config = dict(
    n_layer=9,
    d_model=640,
    n_head=5,
    n_kv_head=5,
    head_dim=128,
    d_mlp=2560,
    vocab_size=25220,
    activation='swiglu',
    norm='rmsnorm',
    norm_place='pre',
    norm_eps=1e-06,
    positions='rope',
    rope_base=500000.0,
    rope_fraction=1.0,
    qk_norm=False,
    attn_scale=0.0884,
    bias='all',
    tie_embeddings=False,
    parallel_block=False,
    init='normal',
    init_std_qkv=0.0341,
    init_std_o=0.0,
    init_std_up=0.0341,
    init_std_down=0.0,
    optimizer='muon_variant',
    lr=0.00888,
    lr_mult_o=1.15,
    beta1=0.93,
    lr_head=0.00821,
    grad_clip=1.0,
    warmup_steps=200,
    schedule='wsd',
    decay_fraction=0.483,
    decay_shape='linear',
    final_lr_fraction=0.1,
    batch_tokens=262144,
    seq_len=512,
    doc_mask=True,
    train_tokens=1123000000,
    steps=4284,
    dataset='wikipedia_en',
)
MLP neurons of a small language model. Each row is named by its layer, matrix (gate and up: input weights) and neuron, and shows model dimensions 538-633. Each number is 200 + 40 x the weight over its row's rms, rounded and kept within 0 to 999. A neuron's up and down rows have the sign that makes its largest values positive.
A block is one neuron, or neurons of one layer that tend to fire together. After each block is what it responds to, as a language model described it from the Wikipedia text at the highest values.

L4.gate708,178,233,269,202,293,187,168,210,177,208,202,170,194,122,251,250,180,155,180,281,111,272,235,185,200,212,200,247,248,141,204,241,187,169,233,172,135,209,261,175,146,192,245,222,219,186,146,198,292,200,231,170,185,205,177,180,198,220,210,154,150,219,106,317,125,206,187,138,140,203,209,278,184,246,173,197,181,102,200,170,175,186,164,163,254,161,137,177,188,145,200,242,178,259,218,231
L4.up708,138,186,183,233,200,160,211,243,232,204,226,220,268,162,227,280,197,231,237,196,176,194,144,210,231,225,197,172,238,175,231,152,179,259,247,200,241,240,252,183,251,200,249,247,224,132,160,149,216,167,243,155,209,192,195,181,227,223,144,224,190,138,153,230,201,207,270,157,198,180,113,153,135,255,122,238,192,204,171,204,265,239,161,227,168,128,257,209,199,103,115,83,158,240,111,170
L4.gate736,155,146,166,238,235,156,278,190,307,166,202,172,181,232,189,234,171,223,190,190,202,180,278,216,212,178,173,228,173,231,238,153,128,189,258,176,243,153,243,216,154,239,194,215,232,327,249,137,172,267,166,84,142,162,172,213,181,228,178,230,166,283,224,184,221,188,256,154,217,164,249,244,178,252,188,240,202,209,185,123,210,179,251,184,235,225,217,148,243,179,261,165,91,176,211,216
L4.up736,203,202,160,218,187,194,212,235,184,266,223,164,125,185,170,218,162,236,213,199,258,216,195,195,220,166,158,221,202,195,230,174,174,161,300,198,154,183,211,141,170,219,204,281,187,193,228,198,203,242,170,172,241,236,214,208,189,196,233,156,197,165,154,204,215,159,201,121,172,164,162,243,223,246,187,211,209,125,205,255,209,231,274,217,268,217,180,193,229,139,198,226,229,292,238,174
L4.gate883,253,215,258,217,229,237,198,228,233,142,205,161,145,107,235,155,261,211,269,186,158,121,255,230,203,251,167,187,227,182,127,219,229,210,237,253,121,234,214,224,231,187,225,249,158,187,157,199,162,188,160,130,144,213,244,140,158,205,235,217,199,229,146,255,185,245,219,171,128,170,171,222,170,223,186,180,226,125,193,206,179,179,291,229,221,228,184,225,175,182,172,210,246,202,192,176
L4.up883,195,205,204,156,192,278,194,220,208,201,255,221,135,180,295,242,195,208,197,277,233,208,187,153,155,183,144,186,215,173,176,154,228,236,252,232,164,209,196,184,216,142,149,256,168,261,199,201,217,173,208,183,236,172,161,250,230,139,196,156,148,168,233,213,157,296,231,256,165,142,186,238,189,168,154,179,129,247,200,211,269,131,219,186,241,239,178,221,238,219,204,154,310,211,225,210
L4.gate1377,293,157,232,207,176,163,231,199,196,210,183,287,162,171,140,172,159,231,268,162,172,169,166,210,293,180,229,128,177,207,209,218,173,202,200,180,236,134,237,207,205,197,215,260,228,223,181,157,173,213,190,154,219,209,217,209,208,231,244,260,243,149,214,169,133,230,212,182,190,206,213,130,171,253,180,219,240,205,237,192,187,152,187,226,300,126,202,196,210,187,149,182,239,164,214,174
L4.up1377,230,167,193,199,166,168,229,307,147,163,192,188,202,196,216,182,210,130,178,185,242,212,177,216,244,208,239,264,214,157,199,150,179,251,150,180,226,170,228,238,172,241,247,216,252,249,87,145,151,157,184,113,207,107,151,156,167,204,209,294,217,209,213,213,231,158,125,248,256,200,185,283,178,205,168,226,164,247,204,229,181,235,262,212,228,140,269,136,93,199,184,126,256,224,227,196
L4.gate1416,199,265,205,198,141,210,183,193,197,220,181,235,215,222,176,162,260,260,240,215,166,185,253,249,190,261,214,197,231,177,269,172,225,220,239,208,159,231,213,201,198,110,196,198,229,262,167,227,210,263,193,195,119,241,140,229,204,220,226,262,197,235,265,195,246,245,180,227,231,119,218,170,204,202,223,234,234,220,235,150,204,195,185,224,227,218,188,136,223,136,222,204,173,255,194,144
L4.up1416,217,208,189,153,229,199,231,193,178,195,217,110,140,214,154,219,190,168,151,211,182,190,218,163,207,171,138,176,187,184,233,236,189,184,226,184,170,195,185,190,231,238,160,248,278,154,163,209,218,232,145,156,197,162,262,159,140,254,162,118,212,209,224,156,185,299,214,186,189,204,322,230,178,198,197,129,198,180,148,200,286,184,241,219,160,197,215,229,217,152,225,212,226,146,196,264
L4.gate1447,165,150,181,120,197,257,216,200,224,167,232,243,170,175,235,218,129,274,232,178,214,197,220,212,239,183,119,174,200,229,193,251,170,294,215,297,168,195,91,193,202,164,222,208,204,256,266,205,225,239,258,180,248,156,154,270,181,212,81,165,270,191,156,181,179,219,156,202,211,189,183,151,142,259,165,240,224,277,194,185,191,195,263,165,250,222,230,185,305,191,146,250,181,214,191,314
L4.up1447,211,225,225,166,176,158,188,217,183,196,176,204,212,167,190,255,181,214,272,103,162,190,229,215,215,176,192,189,210,134,136,246,191,199,222,215,166,141,132,179,216,218,195,253,204,268,302,237,170,207,187,149,153,196,177,275,134,146,181,308,162,164,171,193,201,209,184,168,176,142,164,190,218,157,207,189,200,182,191,117,243,254,225,232,300,221,242,211,234,181,226,207,88,177,192,181
L4.gate1835,303,79,190,245,235,146,158,230,225,212,207,179,193,245,151,188,157,223,230,141,182,90,202,249,194,255,282,276,196,194,221,217,191,272,123,228,181,202,180,181,155,182,236,198,206,197,198,201,186,224,216,109,239,128,190,152,156,191,151,181,218,198,194,219,183,236,188,148,174,208,163,225,181,195,176,230,157,213,164,220,126,230,202,221,231,229,184,206,170,189,254,233,226,190,137,208
L4.up1835,239,231,182,220,187,163,233,224,236,118,252,217,175,228,217,197,200,156,176,170,232,238,223,243,237,280,235,241,167,145,232,208,196,200,216,193,131,281,144,165,234,158,221,202,248,193,155,192,97,222,203,123,202,184,209,205,260,174,93,180,221,216,193,201,275,177,125,308,209,217,208,244,119,198,161,214,248,111,202,228,217,181,195,243,248,278,188,135,180,156,179,141,276,154,209,206
L4.gate1836,260,227,159,192,199,164,118,269,209,170,275,223,232,135,203,199,205,245,203,168,134,218,246,150,117,213,167,168,208,194,169,126,191,263,258,238,193,253,189,200,209,299,219,146,182,137,228,130,228,205,196,216,211,244,179,209,205,163,218,247,196,226,155,195,239,165,197,191,141,152,172,185,199,198,225,160,169,237,292,245,220,184,214,200,275,267,164,221,178,105,213,195,165,177,160,99
L4.up1836,176,210,196,234,221,204,205,198,182,173,195,178,152,241,200,153,180,174,254,184,154,277,169,144,143,201,183,198,223,275,196,232,153,203,191,221,183,235,192,150,118,247,184,200,162,209,212,181,264,262,168,152,190,165,186,208,228,286,241,232,215,196,215,165,202,217,256,191,207,194,204,226,144,265,197,216,251,167,197,212,253,158,152,213,144,198,176,226,227,165,111,160,192,229,135,296
Description: End of line or paragraph. Line-final tokens that close a paragraph, list item or table row, such as a sentence-final period before a blank line, a closing pipe, or a closing parenthesis before the next entry.

L3.gate2552,242,254,187,170,238,212,243,230,185,189,197,177,215,126,212,212,223,176,186,227,185,220,216,188,234,239,95,191,300,171,148,167,189,242,197,245,190,162,168,216,161,188,229,232,239,144,141,148,162,161,215,170,229,173,112,174,203,254,203,148,205,258,188,176,185,243,261,216,186,172,165,112,179,293,287,142,130,211,140,176,211,64,247,256,295,228,190,213,191,175,263,188,216,287,181,199
L3.up2552,219,180,156,199,171,178,139,272,207,220,194,160,162,172,249,156,168,181,226,212,203,220,194,202,228,245,168,190,199,209,140,238,150,231,237,203,193,165,230,263,126,186,188,227,252,213,189,149,180,185,193,234,198,211,101,172,193,262,160,165,200,158,244,198,207,288,228,211,148,134,176,150,194,201,172,189,163,226,214,162,213,174,233,242,251,166,204,226,185,205,254,121,176,194,206,186
Description: End-of-line boundaries. Tokens that close a line or paragraph, such as a final period, closing parenthesis or table-row pipe before a newline, in lists, tables and prose ahead of new items or headings.

L5.gate263,180,204,189,171,147,99,216,255,229,179,172,236,190,208,200,142,222,155,176,223,177,197,242,126,264,157,187,221,258,173,186,308,138,164,220,153,180,243,194,156,147,139,205,201,169,206,201,144,202,137,158,188,208,246,115,193,214,249,262,168,206,257,157,208,210,215,200,267,204,214,211,172,275,181,229,231,201,180,227,206,253,258,238,216,158,208,227,199,165,264,243,271,189,200,193,186
L5.up263,210,222,179,202,168,171,161,206,224,196,226,200,193,222,292,153,272,194,221,207,219,289,258,182,277,246,170,224,238,200,172,193,203,163,175,224,186,168,252,197,249,246,239,212,289,162,252,185,208,181,198,194,250,209,137,235,175,153,214,205,199,215,128,161,195,202,156,235,239,168,211,265,221,222,176,193,168,137,193,168,188,141,178,213,173,254,156,226,234,181,263,194,227,254,177,131
L5.gate470,164,241,162,182,210,260,251,164,155,212,257,122,181,140,177,186,186,181,222,282,139,191,216,183,157,227,194,204,143,120,213,237,214,157,180,195,247,164,173,219,211,222,227,238,302,215,174,192,121,158,215,165,214,152,229,208,212,244,133,226,165,258,183,172,196,182,175,98,225,183,199,248,145,254,169,211,201,212,187,236,227,165,175,170,210,237,245,218,179,299,248,181,250,150,252,235
L5.up470,157,184,259,169,210,256,172,213,202,164,172,180,98,190,188,263,185,209,173,198,199,297,208,294,183,208,217,203,227,234,257,231,235,191,203,184,261,258,202,206,217,181,198,257,158,282,199,174,178,177,201,193,278,300,213,201,238,145,187,256,229,237,196,151,227,216,167,195,239,189,226,245,125,161,159,179,181,163,180,255,180,218,232,250,175,249,169,264,206,209,170,158,224,199,160,192
L5.gate517,198,260,224,217,184,114,252,200,191,158,168,183,192,195,190,245,255,221,152,233,229,190,244,192,162,206,183,211,147,217,194,165,253,188,161,190,216,164,220,219,176,235,294,283,152,225,234,187,150,213,204,284,166,128,168,182,239,177,178,223,187,187,174,206,374,235,201,191,233,212,203,214,160,201,191,217,212,82,203,214,182,265,226,153,134,221,176,263,207,239,245,193,247,205,134,137
L5.up517,148,240,207,173,216,162,143,233,255,210,167,207,113,206,219,232,142,218,124,218,182,221,220,173,201,157,204,209,257,185,91,217,202,184,171,160,249,209,199,156,286,171,199,216,232,219,248,159,207,249,159,135,255,114,256,163,198,147,192,192,256,233,212,225,245,156,187,170,238,220,224,289,115,168,280,173,184,220,172,164,187,191,247,199,187,184,184,212,206,216,225,173,156,169,165,241
L5.gate576,191,233,237,243,162,225,179,200,172,146,138,171,226,253,192,246,203,228,197,156,305,159,212,248,194,208,213,159,155,265,195,208,212,138,173,163,153,175,175,145,248,170,241,219,150,176,233,190,171,182,216,156,208,233,281,124,200,193,255,183,161,200,186,194,126,234,211,251,277,224,177,260,166,151,260,146,144,232,254,170,258,172,172,214,231,226,206,215,197,141,211,182,202,179,193,201
L5.up576,216,241,196,263,308,152,279,205,142,191,200,232,204,160,200,127,187,208,188,187,204,171,228,190,206,222,147,214,169,184,200,163,178,289,200,249,209,188,272,200,204,236,236,205,168,289,229,170,199,200,191,236,261,194,209,185,186,217,263,230,242,213,134,228,236,177,175,181,217,180,219,253,173,152,244,193,180,122,166,222,208,181,268,183,195,151,214,177,134,225,176,269,196,231,131,143
L5.gate1242,163,140,162,199,207,189,237,209,161,109,226,186,186,132,270,219,235,233,215,108,238,163,204,221,228,240,195,242,162,272,207,142,248,194,182,216,210,265,253,200,133,225,175,179,181,257,202,251,241,179,203,178,257,148,161,177,224,253,208,183,195,207,147,159,259,208,260,218,199,195,200,210,214,205,145,265,154,204,213,222,147,190,262,263,151,170,201,205,292,216,172,235,246,264,181,133
L5.up1242,211,205,164,191,186,205,259,189,182,214,208,247,219,149,206,262,203,198,175,165,149,260,211,202,171,172,212,214,207,226,192,286,223,233,159,201,146,112,179,132,190,218,201,82,195,138,292,224,149,134,186,213,124,135,245,143,157,184,158,187,180,206,299,165,190,216,211,182,241,142,181,221,261,298,206,231,218,128,135,237,126,201,218,215,228,196,175,242,174,171,206,199,140,210,252,227
L5.gate1381,257,227,187,174,218,264,66,178,199,181,253,212,188,188,231,174,205,246,245,187,146,239,151,135,179,248,221,235,200,187,154,229,219,262,209,211,280,191,250,182,139,176,251,125,265,188,204,228,252,189,223,205,306,156,156,218,219,199,148,234,186,236,122,232,316,180,235,197,187,174,134,238,140,160,183,179,141,199,210,191,106,222,187,265,213,198,247,203,201,220,183,272,110,141,245,287
L5.up1381,223,209,281,139,160,268,190,138,189,242,230,282,163,199,134,166,185,230,229,192,165,202,235,150,247,221,134,209,127,147,224,205,162,191,159,150,173,153,276,139,157,200,178,180,224,173,260,170,229,179,237,230,140,242,152,159,212,215,159,205,152,206,188,148,175,227,174,199,144,164,197,240,231,225,236,238,151,180,194,174,205,198,177,163,185,238,191,230,197,279,187,260,154,136,257,207
L5.gate1810,183,268,238,144,221,144,193,197,231,163,182,201,177,159,120,285,243,209,250,168,246,212,212,263,232,204,216,175,204,244,221,173,198,145,197,240,193,168,256,259,201,139,177,157,197,205,192,168,241,191,211,198,149,206,135,281,209,226,153,180,220,182,302,168,152,161,244,151,191,267,217,262,224,224,211,263,187,143,167,170,219,195,279,213,189,239,197,168,200,126,267,274,158,242,251,157
L5.up1810,220,183,139,184,158,186,146,188,236,236,210,213,190,198,243,234,207,197,273,259,221,136,186,173,242,164,187,168,177,193,220,270,143,152,173,189,170,143,168,186,177,122,211,204,245,186,137,260,184,233,165,194,260,158,255,224,161,241,235,259,198,221,171,221,194,234,181,200,264,228,188,243,183,219,204,153,177,176,193,192,191,224,285,128,250,192,199,279,238,194,178,197,237,237,202,193
L5.gate1852,251,173,307,256,237,181,189,181,169,282,161,224,119,216,253,240,186,221,244,221,179,249,249,239,216,226,245,204,240,157,144,244,163,237,183,97,200,212,254,247,222,214,218,199,216,214,217,200,215,237,192,173,293,200,190,179,237,107,149,198,138,208,120,212,216,157,256,205,210,132,223,199,219,152,222,185,107,252,132,195,222,198,222,191,224,252,215,182,210,220,137,286,242,206,174,99
L5.up1852,270,225,131,217,160,221,247,189,197,229,225,209,168,199,299,113,159,154,196,228,224,212,252,228,227,213,208,223,249,242,200,225,225,189,219,171,191,194,208,212,188,214,79,208,244,156,175,143,123,211,210,164,251,165,153,189,130,267,233,161,124,265,228,210,214,121,288,194,191,164,189,206,144,250,184,226,251,221,211,216,208,210,221,190,195,161,251,187,187,183,312,204,148,129,144,230
Description: Infobox section heading words. Final word of a section or subheading label in Wikipedia infoboxes, tables and headings, such as Personal details, Launch history, Review scores; weaker on prose words like close.

L5.gate878,210,143,173,146,247,200,213,165,224,209,147,191,239,190,241,238,192,265,158,147,229,245,182,233,231,201,211,163,164,169,141,249,170,239,164,188,182,208,264,129,193,228,164,118,228,207,120,196,153,135,185,120,240,216,240,266,262,204,209,249,306,176,210,209,186,225,197,209,144,173,171,150,224,176,185,222,182,211,208,116,176,266,273,233,239,97,129,175,196,160,245,193,271,191,207,143
L5.up878,149,239,174,240,142,182,205,155,161,118,149,193,222,201,192,259,203,245,257,233,217,225,224,197,262,112,168,135,253,219,207,245,195,182,167,172,268,184,227,228,207,217,185,215,136,194,147,174,155,308,240,140,241,187,203,199,291,221,198,162,176,276,232,136,181,105,214,184,199,181,185,247,182,177,137,177,258,206,204,231,146,251,203,87,204,207,190,128,201,124,226,135,172,170,235,201
L5.gate1221,193,189,184,249,243,187,214,244,248,212,248,237,280,165,267,178,159,243,284,200,200,237,230,207,224,159,201,169,119,157,190,205,181,191,196,220,201,150,281,211,239,213,239,189,199,205,167,172,189,248,214,218,220,197,200,208,258,246,132,195,247,163,242,247,163,197,175,218,203,158,225,175,182,309,193,180,191,198,191,231,172,168,280,231,117,188,210,173,211,204,197,164,216,147,185,180
L5.up1221,173,231,180,296,198,203,172,313,195,231,222,226,197,140,152,210,182,220,305,175,221,219,211,207,221,201,231,124,157,171,148,217,182,190,171,207,145,174,245,217,201,237,172,206,232,154,144,202,223,200,223,182,207,161,199,207,201,221,184,237,179,219,224,214,202,187,140,223,191,143,180,173,163,280,160,206,228,136,195,172,171,144,206,197,149,170,173,265,227,184,196,170,228,166,182,178
L5.gate1379,188,182,179,204,232,171,155,272,181,169,143,212,155,206,181,149,230,196,163,194,231,268,233,221,227,187,185,237,206,247,152,141,159,167,221,256,188,204,200,112,151,194,206,213,171,164,279,234,146,213,172,109,235,243,237,167,173,197,126,178,218,177,200,39,275,281,208,160,209,176,216,152,241,190,170,173,173,236,239,185,214,163,219,103,129,259,195,279,166,243,198,174,183,222,193,204
L5.up1379,142,200,233,208,220,197,173,213,247,199,182,167,226,183,233,192,230,197,175,210,238,217,260,231,211,262,208,159,105,188,259,177,153,212,180,118,254,165,235,267,162,212,277,221,181,191,168,190,194,103,205,168,287,164,179,239,204,151,216,218,227,134,198,195,236,162,198,269,182,233,202,184,174,223,124,216,214,200,258,128,301,145,283,226,214,185,202,161,157,243,235,151,140,201,217,94
L5.gate1498,193,174,197,256,275,171,250,283,192,211,237,234,136,236,279,112,182,181,179,203,171,179,200,194,201,165,182,201,198,143,159,234,260,246,210,188,162,186,221,208,215,198,173,101,272,279,289,191,256,241,158,108,197,214,115,269,202,247,158,174,136,189,168,128,193,202,194,285,215,124,245,97,233,122,193,205,190,247,171,181,232,194,231,219,173,157,204,230,168,185,237,129,259,215,199,245
L5.up1498,184,175,171,210,140,186,231,228,323,198,199,224,211,199,211,128,155,266,234,235,165,241,211,259,155,234,237,248,171,188,215,271,199,197,242,231,138,144,155,191,175,237,236,231,226,271,177,302,168,179,147,163,205,207,123,226,155,214,157,202,187,169,198,230,157,249,214,219,279,190,215,167,214,221,177,213,165,130,213,167,225,192,229,232,229,157,153,147,256,154,180,190,212,193,180,298
L5.gate1630,245,196,182,200,157,186,222,240,194,200,225,195,183,283,175,165,135,215,176,182,199,141,156,158,239,243,282,152,228,160,186,206,253,234,255,268,236,161,197,122,203,231,261,169,210,247,213,264,149,193,178,165,245,215,169,231,195,237,190,253,241,214,188,203,241,260,138,265,196,158,248,244,185,192,183,186,153,211,237,249,169,238,207,195,163,201,186,213,227,172,261,236,224,275,203,188
L5.up1630,212,175,201,186,169,220,172,215,243,235,177,206,127,225,210,184,223,66,228,153,211,194,248,189,178,243,182,114,117,212,167,182,177,255,203,254,234,189,196,235,231,206,153,205,225,150,216,141,155,198,210,137,199,212,169,187,192,214,228,232,142,169,187,170,255,222,187,238,268,129,229,196,178,181,162,200,210,150,256,208,175,209,187,201,227,101,203,236,207,221,229,100,174,232,199,246
L5.gate1644,243,177,211,222,135,96,210,313,184,138,197,249,134,204,198,260,147,168,215,110,226,148,206,184,206,154,184,166,262,181,132,225,199,227,222,146,219,188,169,268,160,200,228,228,215,200,161,210,149,203,257,195,157,246,186,177,275,183,254,177,246,153,243,242,191,183,166,263,190,143,175,184,197,184,172,183,207,241,280,238,264,122,184,162,262,231,182,190,238,115,158,176,213,239,184,252
L5.up1644,167,176,158,205,237,176,147,229,238,247,249,180,166,216,291,201,157,170,177,181,183,253,174,244,149,219,154,239,178,116,219,206,160,257,187,208,188,181,131,192,163,189,227,191,325,211,186,159,200,196,226,185,223,188,178,213,174,248,208,138,174,199,229,168,220,148,143,218,211,181,236,150,218,216,254,262,213,144,223,215,197,195,196,202,195,212,161,165,193,215,203,231,205,164,201,215
L5.gate1842,198,201,132,192,235,113,192,277,212,184,207,194,229,203,223,218,198,185,203,229,164,205,159,213,169,220,132,105,220,124,243,202,233,225,172,183,203,176,221,229,165,213,209,231,286,184,208,257,241,266,172,233,163,295,159,171,265,296,191,268,210,190,228,150,233,152,260,186,179,156,217,205,170,167,199,255,184,200,208,289,207,194,240,215,141,211,210,145,144,208,216,202,211,222,249,221
L5.up1842,202,212,250,246,236,207,230,162,137,126,188,217,199,129,214,160,159,218,201,179,159,171,156,208,191,170,186,228,172,231,172,269,248,187,147,227,219,233,299,176,197,258,212,177,249,194,270,154,184,256,122,157,198,203,161,232,216,176,168,172,237,199,227,240,175,148,230,170,185,226,221,135,196,196,172,229,262,154,184,247,198,180,194,138,141,180,213,185,178,189,195,276,167,207,177,236
L5.gate2257,128,160,179,232,209,236,186,231,218,244,222,256,215,193,221,216,175,237,252,155,151,249,146,245,261,238,280,227,144,197,161,210,122,279,161,193,252,168,290,160,259,220,183,233,205,113,134,243,187,237,209,185,203,194,191,226,126,165,132,112,225,189,273,294,150,246,187,165,177,133,160,194,160,254,304,184,252,154,251,277,229,164,176,192,176,162,180,227,199,242,238,166,162,203,248,230
L5.up2257,153,213,164,171,212,225,138,272,250,189,223,280,200,210,251,242,190,202,159,216,253,260,229,236,215,251,262,210,205,216,231,168,159,243,253,203,135,237,220,283,193,193,157,201,244,109,202,208,191,104,161,226,218,170,220,167,212,162,142,223,211,196,149,218,146,200,193,215,183,155,156,193,114,220,161,229,155,185,232,245,177,274,241,211,110,211,156,205,189,164,223,191,229,271,169,186
Description: Line and paragraph endings. Tokens that close a line or paragraph in Wikipedia text, such as a final period plus newline, a table row's ending pipe, or a closing parenthesis before a list item or heading.

L3.gate1495,221,220,142,237,271,233,208,153,244,167,238,224,188,181,256,165,223,210,244,172,212,210,169,183,188,230,149,225,210,183,196,227,227,267,227,237,219,200,233,278,202,230,205,202,229,254,205,191,188,190,180,209,173,187,245,191,204,288,213,206,205,180,142,240,226,178,225,150,176,192,231,238,143,216,211,185,199,176,190,259,148,176,200,216,188,131,158,260,196,216,158,174,183,202,181,241
L3.up1495,140,296,165,222,270,210,158,179,199,172,184,204,187,232,229,211,204,154,170,172,249,136,144,191,229,180,221,208,208,240,222,208,224,206,168,212,182,136,172,243,155,175,195,180,204,177,196,176,107,232,121,170,172,174,172,214,278,223,182,215,229,203,199,267,199,128,218,191,241,194,224,206,190,226,222,229,209,259,191,251,167,158,147,252,196,192,189,202,221,204,157,185,180,203,285,147
Description: Infobox date-to-age separators. Punctuation right after a date in infobox fields, such as the ; before "53 years ago" or the ( before "age 74", plus "Personal details" headings and table pipes after totals or numbers.